config = dict(
    d_model=384,
    head_dim=64,
    norm='rmsnorm',
    norm_eps=1e-05,
    positions='rope',
    bias='none',
    init_std_down=0.00394,
    beta1=0.9,
    schedule='wsd',
    batch_tokens=[32768, 65536, 98304],
)
MLP neurons of a small language model. Each row is named by its layer, matrix (gate and up: input weights) and neuron, and shows model dimensions 64-127. Each number is 200 + 20 x the weight over its row's rms, rounded and kept within 0 to 999. A neuron's up and down rows have the sign that makes its largest values positive.
A block is one neuron, or neurons of one layer that tend to fire together. Before each block is what it responds to, as a language model described it from the Wikipedia text at the highest values.

Location words
L9.gate11,194,236,236,194,203,214,202,234,184,214,172,218,198,188,217,201,169,225,206,199,145,216,178,232,212,217,214,185,195,169,208,191,195,189,189,174,178,223,230,188,187,195,137,198,208,226,210,202,180,214,170,194,257,220,182,230,186,210,190,209,220,189,217,191
L9.up11,186,202,226,181,194,160,209,172,173,197,194,187,178,199,210,214,169,220,202,203,184,220,198,217,206,217,208,184,194,177,164,211,212,191,191,197,178,213,180,194,199,223,186,180,184,215,175,199,201,213,233,173,181,187,174,191,155,205,189,221,186,208,232,182
L9.gate315,191,213,225,178,210,201,229,222,203,207,192,178,209,163,221,193,192,176,199,224,216,225,200,186,202,249,198,181,233,170,251,212,190,205,217,209,204,196,201,206,234,213,195,209,211,211,217,235,192,146,211,200,164,230,218,195,229,222,207,218,178,218,254,218
L9.up315,223,196,228,183,179,162,217,210,202,220,240,209,183,186,187,192,166,214,205,212,190,205,228,219,198,199,202,189,207,187,194,208,246,192,212,194,207,245,211,184,240,177,157,203,224,180,202,216,165,182,218,235,175,239,204,193,181,232,199,207,195,212,232,224
L9.gate368,217,218,208,171,201,183,216,218,199,231,171,207,214,217,183,208,177,207,200,220,169,216,184,222,162,166,195,195,177,196,185,222,211,206,211,230,189,178,211,193,198,211,180,238,207,167,213,188,185,202,170,189,184,213,200,220,205,244,187,212,216,187,190,151
L9.up368,190,218,198,181,169,221,186,208,189,201,206,205,186,195,194,194,208,179,194,199,194,200,221,191,213,183,206,185,171,225,207,211,182,190,208,188,189,187,185,179,193,182,191,202,156,195,178,209,181,199,212,219,207,207,186,147,179,221,190,195,186,189,221,182
L9.gate385,205,230,194,181,235,183,186,164,206,200,194,199,170,218,203,197,203,209,237,183,199,240,184,189,193,234,198,208,164,209,176,216,162,161,213,205,159,217,174,170,197,202,202,187,208,197,198,199,176,234,191,211,203,239,179,225,217,207,231,210,175,227,180,206
L9.up385,200,192,194,223,203,203,232,202,161,205,214,184,197,228,217,180,190,152,193,189,188,195,146,174,190,215,209,195,217,218,176,223,195,233,211,199,199,200,193,208,207,173,205,195,208,199,159,206,191,182,196,204,196,253,181,186,197,234,206,200,181,176,182,219
L9.gate530,214,159,220,226,214,176,179,200,184,219,182,227,172,218,187,200,200,185,206,179,176,210,199,200,218,219,237,223,202,225,199,199,215,223,218,190,210,224,202,181,162,188,181,223,228,204,183,205,194,176,217,173,223,171,240,206,221,232,183,222,196,206,180,182
L9.up530,218,215,199,222,218,179,204,187,208,156,196,213,192,235,196,201,195,202,214,196,204,169,188,237,208,201,202,196,187,187,193,201,206,240,235,223,183,153,208,182,240,240,187,226,197,187,220,197,172,202,193,201,206,186,202,185,197,226,190,191,223,230,173,201
L9.gate542,227,235,230,191,200,221,210,193,217,206,187,200,186,171,219,172,205,237,181,213,177,237,213,186,172,208,211,224,185,208,214,237,176,213,213,173,160,196,194,189,221,187,214,183,195,224,213,172,179,191,181,217,204,212,195,218,214,219,195,206,168,204,214,218
L9.up542,218,206,211,189,202,212,215,175,197,208,187,219,177,201,166,224,209,205,180,193,196,223,195,218,186,200,199,236,206,181,195,215,202,191,241,214,212,184,206,207,216,174,211,191,229,186,188,196,193,183,202,166,238,193,199,203,202,218,183,250,202,191,219,193
L9.gate734,187,199,183,188,193,207,213,192,176,178,213,219,164,167,206,170,160,190,212,246,188,173,211,215,179,183,233,164,211,199,228,231,188,204,186,184,199,239,181,194,155,171,192,200,197,203,202,191,204,177,196,193,198,208,161,193,227,221,199,192,204,207,200,225
L9.up734,214,201,164,212,207,184,180,206,198,206,238,215,154,199,213,212,198,193,179,239,216,215,239,216,180,192,215,167,222,179,225,184,220,215,238,202,184,202,208,188,168,195,174,204,223,232,190,206,182,164,194,194,162,226,201,192,210,221,213,187,206,186,210,201
L9.gate1019,200,244,209,194,195,229,208,210,222,239,202,220,222,212,191,164,157,178,206,225,203,200,186,219,168,248,222,193,221,221,209,216,207,181,197,231,190,213,200,201,191,190,181,209,183,224,196,224,175,208,181,217,242,222,142,218,212,216,191,179,195,201,212,204
L9.up1019,209,213,219,181,203,172,178,195,233,198,211,201,223,190,206,198,197,186,194,191,194,211,156,229,169,190,191,194,217,188,190,189,178,209,214,197,212,238,188,211,153,216,228,187,185,216,210,197,216,214,187,206,212,230,201,210,168,188,246,222,150,210,222,204

Place-name head nouns
L11.gate957,209,196,218,220,239,215,197,187,174,212,182,227,191,206,206,185,195,204,194,215,193,160,212,212,225,182,194,184,196,193,210,182,228,203,203,187,176,207,184,187,171,203,162,227,195,181,227,177,163,213,147,172,211,164,165,185,172,176,193,194,187,211,150,189
L11.up957,234,228,203,188,173,186,216,198,190,181,205,218,217,211,213,206,197,219,194,208,217,218,195,191,206,186,199,203,226,183,170,216,212,191,233,216,164,201,244,206,210,209,185,226,206,196,197,215,166,195,213,197,180,201,192,241,171,212,213,214,232,151,172,192

Numeric values in parentheses
L11.gate598,194,204,201,181,228,214,181,157,213,224,225,236,156,219,202,214,206,183,218,175,215,226,163,169,135,187,214,219,195,190,184,230,217,203,182,209,152,195,180,196,204,215,183,242,177,173,181,220,194,196,178,186,218,211,216,191,208,210,176,211,156,205,203,195
L11.up598,219,181,207,228,227,202,213,219,228,249,167,180,183,211,219,213,222,224,185,178,185,205,218,168,222,208,194,227,189,174,203,208,226,174,212,196,217,203,218,198,172,201,240,157,206,198,197,206,213,181,197,151,171,184,177,207,198,203,188,190,223,190,222,218

Place name pieces
L8.gate124,194,207,209,173,205,182,197,199,222,221,192,234,215,233,209,176,218,177,230,192,183,217,240,183,194,202,212,186,220,200,191,191,195,162,144,210,203,227,237,196,185,206,213,202,206,183,179,220,202,166,254,212,199,201,208,174,203,229,165,234,228,224,223,199
L8.up124,174,191,247,171,160,210,224,211,203,200,218,175,204,189,226,219,187,211,208,190,191,248,207,221,174,199,205,152,200,218,189,217,191,198,197,186,214,212,194,178,206,221,248,184,201,178,220,223,197,191,211,175,211,214,203,171,187,217,150,218,225,228,186,172
L8.gate128,197,178,184,207,226,189,222,173,195,195,193,210,195,176,199,220,179,232,220,183,191,246,192,183,184,198,216,170,191,174,187,205,209,191,173,224,170,232,217,191,195,173,176,218,194,188,195,186,223,188,215,223,167,199,178,198,231,210,201,226,206,186,212,226
L8.up128,216,198,172,166,152,241,209,153,223,195,176,216,179,192,226,205,198,228,181,162,177,211,163,214,187,222,233,210,183,223,197,235,207,191,185,166,233,206,230,196,201,161,210,195,210,212,188,226,172,197,218,216,205,207,172,171,215,205,216,185,225,163,210,172
L8.gate148,196,161,144,235,216,232,207,193,184,166,198,186,218,171,198,217,158,213,241,207,217,155,180,179,207,199,220,195,186,194,215,205,205,177,174,233,181,209,227,191,195,212,220,198,206,222,154,202,209,190,197,191,195,172,213,217,190,173,205,200,217,202,214,211
L8.up148,223,182,201,257,183,177,215,213,176,206,196,201,240,191,188,214,190,184,241,224,170,196,217,195,200,228,199,197,214,189,203,180,201,202,177,221,199,199,164,183,207,199,182,239,210,147,177,158,220,203,195,216,195,182,196,186,193,201,216,191,242,205,204,190
L8.gate241,206,200,190,187,232,212,192,175,177,184,192,167,210,195,199,189,172,255,203,204,216,210,202,191,203,191,184,230,184,185,195,213,198,193,172,211,214,216,190,192,209,217,222,212,176,251,192,209,184,209,197,168,194,199,201,181,206,202,200,216,219,168,175,201
L8.up241,193,179,157,191,198,194,184,187,198,224,222,213,219,195,232,205,213,195,201,229,194,200,166,189,199,187,192,225,183,194,218,221,232,207,200,183,191,171,180,221,187,197,197,174,223,177,202,179,211,201,224,190,204,203,201,201,227,174,234,206,226,180,170,210
L8.gate284,223,205,185,200,196,189,211,172,190,164,179,182,222,204,242,235,212,200,201,217,186,244,212,167,212,178,230,199,199,212,194,219,223,203,165,189,200,245,195,161,215,184,170,174,214,238,212,188,186,222,205,198,230,229,176,218,181,221,201,175,200,194,221,200
L8.up284,220,185,202,213,214,183,229,204,227,214,190,193,195,169,169,213,185,186,230,196,178,197,226,209,197,200,182,187,247,175,215,233,187,211,196,241,195,211,199,183,199,191,206,202,177,202,199,197,198,227,203,205,191,208,197,163,197,216,173,232,219,211,214,205
L8.gate317,196,223,215,192,215,175,204,197,201,209,226,182,213,196,229,223,203,171,225,197,180,208,208,207,214,217,168,198,208,198,216,187,247,226,188,206,246,205,178,230,216,175,213,195,234,184,246,165,158,208,221,221,178,216,234,174,189,196,245,260,213,198,202,210
L8.up317,204,191,200,186,228,182,195,200,175,220,174,192,234,169,197,249,185,203,210,186,225,191,214,206,196,222,179,229,170,223,162,223,209,174,212,192,217,220,213,195,183,185,195,201,163,168,179,181,214,186,241,245,219,207,172,148,213,187,198,166,179,214,218,182
L8.gate450,210,193,187,203,201,212,224,221,210,168,195,209,213,201,169,194,198,223,210,196,212,182,193,222,199,174,204,210,220,179,215,211,206,179,199,174,193,201,192,214,217,196,172,162,184,216,184,203,184,229,213,205,220,224,173,216,207,209,197,174,202,179,202,190
L8.up450,224,217,180,221,224,232,196,217,198,200,161,197,185,182,218,200,189,191,200,184,187,188,245,165,226,212,198,200,203,176,167,220,197,175,159,218,232,229,201,173,153,213,196,210,207,235,210,180,196,158,204,205,202,167,221,183,223,209,200,219,230,197,195,192
L8.gate658,181,183,218,174,216,164,192,204,210,170,182,190,228,217,186,218,184,183,209,178,228,188,170,202,195,201,202,232,201,211,177,209,193,205,178,198,221,251,212,162,211,257,166,206,210,168,165,197,217,172,175,239,190,185,203,229,240,214,226,231,191,224,224,171
L8.up658,218,211,180,163,246,188,176,213,232,213,228,177,187,204,200,190,181,187,191,162,180,207,171,190,183,160,216,206,179,200,178,218,182,202,211,223,196,227,200,215,233,215,222,196,191,215,184,172,175,190,215,192,230,212,184,207,192,207,176,200,212,188,226,195

Repeated-name start tokens
L11.gate1017,229,164,196,161,195,217,223,222,217,179,199,195,235,138,211,189,166,203,195,201,185,189,202,227,192,195,173,175,163,192,179,173,241,195,183,229,228,239,188,205,204,202,216,163,211,181,224,220,218,195,216,191,242,201,207,198,197,143,194,190,218,197,213,181
L11.up1017,204,186,192,190,154,198,230,186,186,202,203,176,231,230,179,209,167,202,177,208,256,212,203,182,208,221,192,151,200,206,176,223,214,215,199,217,237,218,169,178,194,163,216,187,193,209,213,213,202,180,208,208,162,181,192,215,200,184,214,206,212,198,199,197

First piece of names
L9.gate106,240,182,173,179,215,161,199,172,203,212,202,184,227,203,183,191,173,193,206,169,239,227,179,209,179,192,167,207,198,205,161,217,208,218,198,241,233,171,236,171,209,186,230,177,202,190,201,158,187,189,194,183,194,203,210,214,194,190,207,183,196,169,229,224
L9.up106,197,222,214,195,226,187,201,219,169,176,198,204,213,190,227,201,194,192,193,181,211,197,196,214,201,194,193,167,242,214,170,203,166,232,200,230,239,196,189,218,196,234,176,284,227,196,184,187,212,212,181,192,170,198,205,176,193,156,218,193,177,186,211,207
L9.gate377,205,183,227,151,179,212,229,159,196,212,189,199,181,225,217,173,208,235,188,155,219,184,195,208,206,189,189,183,201,216,173,195,197,235,184,178,215,240,221,202,162,176,171,206,179,242,177,216,239,178,206,200,196,196,196,170,229,223,183,200,204,192,216,184
L9.up377,211,162,172,166,212,215,200,180,164,182,203,196,208,173,175,239,160,217,193,178,174,177,195,186,195,175,220,172,180,178,205,187,229,215,204,192,227,204,206,187,176,197,183,192,187,192,225,185,202,187,172,197,201,200,213,207,191,184,215,192,211,213,190,213
L9.gate447,237,196,173,190,162,201,190,180,196,166,179,208,170,207,195,178,189,178,177,197,218,215,168,164,214,192,175,193,181,197,209,197,152,198,192,198,183,196,211,198,158,184,206,166,190,232,198,216,214,179,206,162,180,199,212,218,185,227,162,187,203,235,195,190
L9.up447,182,193,194,163,190,197,183,177,192,196,200,195,222,214,191,197,166,161,209,167,223,206,210,160,185,199,221,179,237,208,200,188,202,215,197,221,169,174,210,210,206,174,199,193,194,209,172,196,183,173,231,205,240,195,161,206,207,184,221,215,198,227,246,206
L9.gate620,225,186,199,186,164,192,223,222,222,208,191,218,195,171,224,214,187,208,233,182,222,239,198,214,223,211,223,189,217,229,200,228,201,228,169,177,222,229,192,200,187,196,185,204,215,202,183,182,209,188,212,209,193,197,192,224,184,212,215,218,218,188,178,206
L9.up620,210,220,156,197,207,196,165,209,202,214,224,229,186,195,231,205,212,232,205,222,193,175,213,170,210,187,195,199,220,196,163,178,239,183,183,215,168,192,204,222,197,183,198,181,206,207,206,183,207,211,171,182,207,187,195,197,198,224,182,215,193,151,141,175
L9.gate742,201,218,207,193,235,180,210,202,192,178,209,203,227,178,160,184,179,218,195,212,215,241,227,201,209,198,210,206,208,161,191,210,206,216,162,188,197,201,162,230,209,201,225,181,226,201,195,204,178,192,184,214,221,201,177,207,197,185,201,185,165,231,204,199
L9.up742,182,185,183,182,182,226,214,211,200,202,195,194,203,200,182,190,215,196,193,212,182,189,193,192,212,182,199,203,236,203,199,181,193,212,186,186,220,192,185,216,222,184,167,177,197,212,203,168,195,193,212,205,190,192,195,193,186,190,231,196,206,202,233,191
L9.gate745,194,178,135,207,195,173,170,213,214,185,224,223,224,185,229,189,175,239,249,181,208,210,189,198,160,213,212,175,197,218,199,163,205,228,173,215,231,210,196,190,176,195,241,190,194,192,214,231,196,223,176,205,217,209,178,200,222,183,198,204,211,192,201,215
L9.up745,204,190,207,180,217,177,172,195,211,182,201,173,196,172,217,222,169,231,212,186,220,200,178,198,171,190,240,221,214,193,200,150,194,175,143,217,238,218,187,171,205,160,201,169,213,207,206,203,191,193,211,181,198,220,215,173,213,205,161,205,219,201,205,222
L9.gate890,224,177,195,170,206,179,191,173,226,231,241,235,175,166,172,193,216,193,186,199,221,196,194,190,202,190,200,179,205,219,203,182,184,179,148,187,223,204,196,203,241,197,210,175,216,183,192,213,200,177,176,169,223,181,206,198,202,221,206,204,171,208,178,216
L9.up890,196,174,175,180,195,179,221,196,227,216,212,223,207,147,177,217,215,217,202,175,223,187,182,245,192,233,200,223,207,193,184,176,165,215,152,198,208,218,219,214,198,199,203,205,209,212,206,230,174,168,212,187,184,197,226,211,155,218,207,236,171,207,170,179
L9.gate1017,223,204,221,151,192,201,207,214,162,235,184,198,186,190,201,152,213,195,231,201,187,221,176,195,200,233,181,192,208,196,141,171,211,179,199,180,191,188,203,196,189,156,226,185,191,228,171,203,208,176,202,196,230,201,212,190,188,202,178,192,188,175,220,183
L9.up1017,203,198,266,188,192,186,199,209,166,192,219,197,221,201,193,237,196,232,194,183,181,190,197,162,208,184,176,212,208,227,216,223,169,196,176,198,234,188,217,205,208,186,205,180,215,203,199,190,212,203,217,203,245,200,213,199,254,178,200,214,205,216,193,163

Numeric quantity values
L8.gate72,209,225,187,191,197,234,226,196,238,199,246,235,203,192,179,206,215,187,176,174,217,193,191,191,221,167,185,203,182,220,214,191,239,176,203,207,201,198,201,193,206,211,170,207,226,193,228,211,174,191,211,224,188,206,180,221,186,160,230,183,218,215,192,218
L8.up72,187,185,157,225,203,171,178,204,210,179,178,215,202,221,215,187,175,213,153,210,192,194,235,203,206,199,199,187,171,191,217,211,252,191,204,158,235,186,173,210,188,182,186,154,177,206,184,202,168,213,207,215,200,211,215,227,169,197,203,226,242,201,193,195
L8.gate119,245,237,214,196,230,211,197,170,205,157,183,189,210,213,204,182,169,214,218,153,219,233,214,200,207,218,212,169,182,186,236,207,186,186,182,233,211,212,209,219,213,171,199,226,200,211,193,213,180,187,198,228,192,187,200,241,204,195,192,205,194,194,216,202
L8.up119,196,259,151,196,200,224,182,176,213,167,224,176,196,194,185,231,193,200,213,203,191,226,202,206,241,236,177,198,225,207,202,211,213,220,206,195,215,226,192,193,203,157,222,214,239,208,163,239,215,193,183,194,207,198,197,201,206,203,204,218,215,225,196,199
L8.gate360,194,224,228,195,212,220,202,213,181,204,210,187,213,214,175,222,221,190,179,189,159,195,185,159,169,222,199,210,193,211,175,202,220,210,176,232,189,237,173,195,206,182,229,170,195,164,206,235,205,220,211,174,181,195,189,181,235,197,202,205,215,212,188,206
L8.up360,193,173,164,196,197,173,225,200,215,176,216,207,221,187,247,204,224,225,209,149,215,194,218,166,217,223,198,201,181,163,192,220,206,191,180,172,183,215,225,185,178,192,217,188,222,211,189,187,192,213,203,236,207,192,184,192,194,195,176,210,204,206,216,157
L8.gate630,213,230,199,217,191,210,203,235,172,220,223,205,180,187,204,178,173,197,201,177,189,222,193,199,177,207,224,241,247,182,226,213,246,172,193,179,222,205,176,199,207,201,206,219,245,217,216,225,192,197,200,194,222,193,222,195,192,195,214,217,217,198,196,222
L8.up630,204,168,233,190,200,177,231,228,180,202,210,185,192,192,188,185,177,226,206,176,198,195,212,189,237,211,183,220,210,192,209,227,240,187,207,232,209,185,160,189,180,213,201,186,219,206,187,212,172,175,211,195,172,183,213,208,217,192,214,224,200,208,170,204
L8.gate690,189,213,167,171,200,203,185,245,219,194,200,242,188,185,213,177,202,177,224,193,212,224,215,216,168,186,216,176,236,207,218,206,190,149,209,217,216,213,208,204,199,198,210,213,220,193,228,210,200,183,192,211,199,201,206,208,192,210,183,200,166,199,186,235
L8.up690,239,198,202,202,234,210,195,170,181,193,212,160,202,211,208,184,179,185,199,174,149,202,162,184,196,155,195,216,214,201,171,205,188,210,190,206,171,207,176,234,196,245,200,186,200,182,196,215,186,225,201,185,184,217,181,245,184,216,215,221,197,207,189,194
L8.gate730,223,221,206,196,250,172,217,165,200,183,197,210,170,227,215,190,181,210,165,194,214,210,227,183,208,183,192,193,208,145,186,205,236,209,183,207,202,220,216,219,199,191,181,166,213,177,280,209,168,222,195,189,206,227,204,188,225,196,219,243,196,211,205,192
L8.up730,207,206,169,179,209,212,168,241,210,187,178,145,146,197,192,189,203,210,180,161,201,230,218,178,175,215,189,209,217,145,189,253,178,218,194,176,179,187,194,199,226,213,161,207,204,187,175,204,183,197,199,229,169,164,217,212,195,204,175,184,168,216,191,187
L8.gate752,203,203,205,219,171,191,207,183,228,176,166,209,216,189,202,177,174,176,212,213,194,203,227,170,196,205,211,178,197,209,219,223,197,200,186,149,208,221,157,230,179,182,195,184,198,155,190,195,194,203,184,206,212,196,212,187,199,214,159,197,187,238,206,200
L8.up752,240,233,185,242,193,209,220,184,171,200,208,161,174,189,205,189,198,194,219,218,196,213,198,213,240,211,185,193,214,201,178,189,193,208,150,180,196,207,220,185,189,212,187,177,194,226,205,218,160,191,204,218,176,248,208,200,223,196,190,212,220,207,206,181
L8.gate854,217,208,225,192,218,198,215,203,177,161,202,200,202,198,201,212,192,210,163,168,221,212,208,229,208,219,225,213,203,235,192,209,214,225,170,219,223,206,199,223,221,207,150,200,204,190,160,229,177,207,191,177,218,211,191,210,186,184,188,203,205,234,212,193
L8.up854,182,201,200,195,184,245,195,180,234,186,175,197,185,185,200,198,224,212,182,180,231,204,212,216,202,202,184,214,199,206,220,231,189,203,219,213,198,206,198,222,206,217,221,185,201,192,221,184,200,170,190,177,248,182,165,217,180,215,187,195,176,179,184,218

Mid-word pieces of rare names
L8.gate64,224,181,216,198,203,201,191,167,210,196,192,192,196,184,205,190,163,195,223,191,226,219,211,215,190,207,222,224,153,236,215,146,199,248,180,168,226,198,191,200,187,195,197,174,212,197,212,195,176,191,184,215,215,164,205,203,209,154,192,186,197,213,226,202
L8.up64,212,211,223,193,203,229,177,211,234,190,213,148,226,228,201,208,211,204,212,200,222,183,179,186,182,211,229,196,211,158,246,208,231,211,200,184,206,198,179,211,215,195,222,199,201,188,206,186,207,210,236,169,189,202,200,197,212,197,206,199,170,204,248,259
L8.gate169,192,187,223,192,192,209,164,174,194,190,189,188,255,217,203,174,183,208,183,175,206,226,223,204,194,248,233,209,174,200,182,175,181,179,181,252,201,197,202,182,177,206,162,163,235,208,213,226,194,177,184,234,234,210,207,200,227,181,194,211,181,195,224,203
L8.up169,182,192,201,208,225,184,206,221,211,213,170,201,208,182,202,205,209,274,206,212,186,202,188,190,197,214,182,184,203,167,203,187,193,190,209,190,171,204,191,190,175,225,208,240,167,171,195,213,189,188,201,210,172,190,217,208,195,150,254,190,210,195,264,177
L8.gate344,219,162,223,155,215,210,201,181,225,193,210,190,254,178,186,169,176,179,193,160,228,221,187,182,196,192,203,189,178,192,196,178,212,202,211,192,181,202,231,165,206,175,229,195,185,173,244,188,160,183,182,206,197,212,207,235,187,205,186,200,209,205,217,190
L8.up344,199,179,210,208,214,217,192,176,202,177,181,190,246,225,185,179,166,202,227,188,215,211,197,202,201,176,208,223,189,194,190,176,212,212,231,202,204,222,211,177,195,161,217,189,222,139,224,221,181,196,194,194,191,195,211,219,200,194,200,165,226,200,214,209
L8.gate395,191,194,180,199,202,176,197,198,203,182,217,210,197,192,182,190,157,211,172,170,213,192,228,166,184,213,186,205,186,187,208,192,200,190,223,224,199,235,235,172,188,203,194,203,180,188,200,182,201,180,213,193,209,141,170,207,223,190,188,195,214,222,206,152
L8.up395,202,178,190,169,202,203,227,173,219,204,168,221,168,194,202,227,178,216,199,203,242,203,212,190,183,205,178,224,152,216,185,203,179,199,192,180,218,203,199,191,176,175,181,190,216,190,221,250,173,196,200,188,175,150,212,221,230,211,188,173,187,189,206,191
L8.gate411,208,163,211,165,185,216,184,179,179,206,184,162,214,235,203,185,173,229,220,213,189,185,192,156,176,198,183,222,179,159,214,178,220,163,230,213,199,190,223,222,225,180,218,166,213,181,212,170,197,215,201,229,180,180,193,216,232,186,187,221,233,204,176,209
L8.up411,215,206,209,171,253,214,164,189,231,222,178,257,192,211,186,180,200,165,170,182,227,197,203,216,197,169,230,219,188,194,188,211,191,233,193,230,249,235,202,173,182,145,172,198,217,192,175,195,183,202,179,193,199,206,192,185,188,225,181,175,205,197,229,184
L8.gate482,222,209,181,176,209,210,217,170,201,168,182,181,214,194,215,209,240,228,194,179,208,193,169,200,161,225,187,185,192,229,193,174,196,178,166,237,217,208,165,192,212,192,218,191,185,203,196,233,196,188,202,210,202,173,210,202,219,197,210,172,196,198,171,236
L8.up482,217,196,219,189,198,200,218,179,172,193,187,186,181,155,241,203,209,235,192,190,232,189,174,172,168,213,192,175,232,184,165,173,194,198,188,186,243,209,195,204,200,190,225,189,187,200,192,232,151,184,183,206,188,215,182,231,218,197,198,226,169,192,188,199
L8.gate622,216,212,158,155,196,220,235,179,193,187,204,208,227,242,207,240,174,185,233,180,197,171,168,196,178,213,200,204,219,189,184,180,217,238,171,166,249,211,186,178,171,229,191,210,186,200,203,205,198,200,191,170,207,195,174,178,221,176,172,204,212,211,216,200
L8.up622,205,157,239,171,207,202,202,160,191,161,226,183,206,173,216,201,193,223,201,176,192,203,230,211,189,185,204,193,201,170,185,191,202,211,199,233,159,209,218,227,132,196,204,225,200,177,175,206,182,161,182,197,234,180,203,184,208,180,247,217,222,180,261,226
L8.gate981,174,232,200,224,209,232,224,200,210,228,204,205,247,170,210,178,182,188,208,178,181,175,219,193,185,175,198,202,196,195,207,156,190,223,196,177,179,190,200,220,209,158,190,206,198,177,190,193,209,194,183,194,175,157,197,199,190,190,211,200,167,194,187,180
L8.up981,198,192,214,192,220,185,205,165,203,189,193,197,196,166,218,161,171,218,195,196,173,193,210,198,214,192,199,218,169,193,197,208,181,219,202,212,185,187,196,176,199,211,196,207,218,191,224,221,195,208,196,216,181,206,220,201,187,203,213,208,177,208,231,188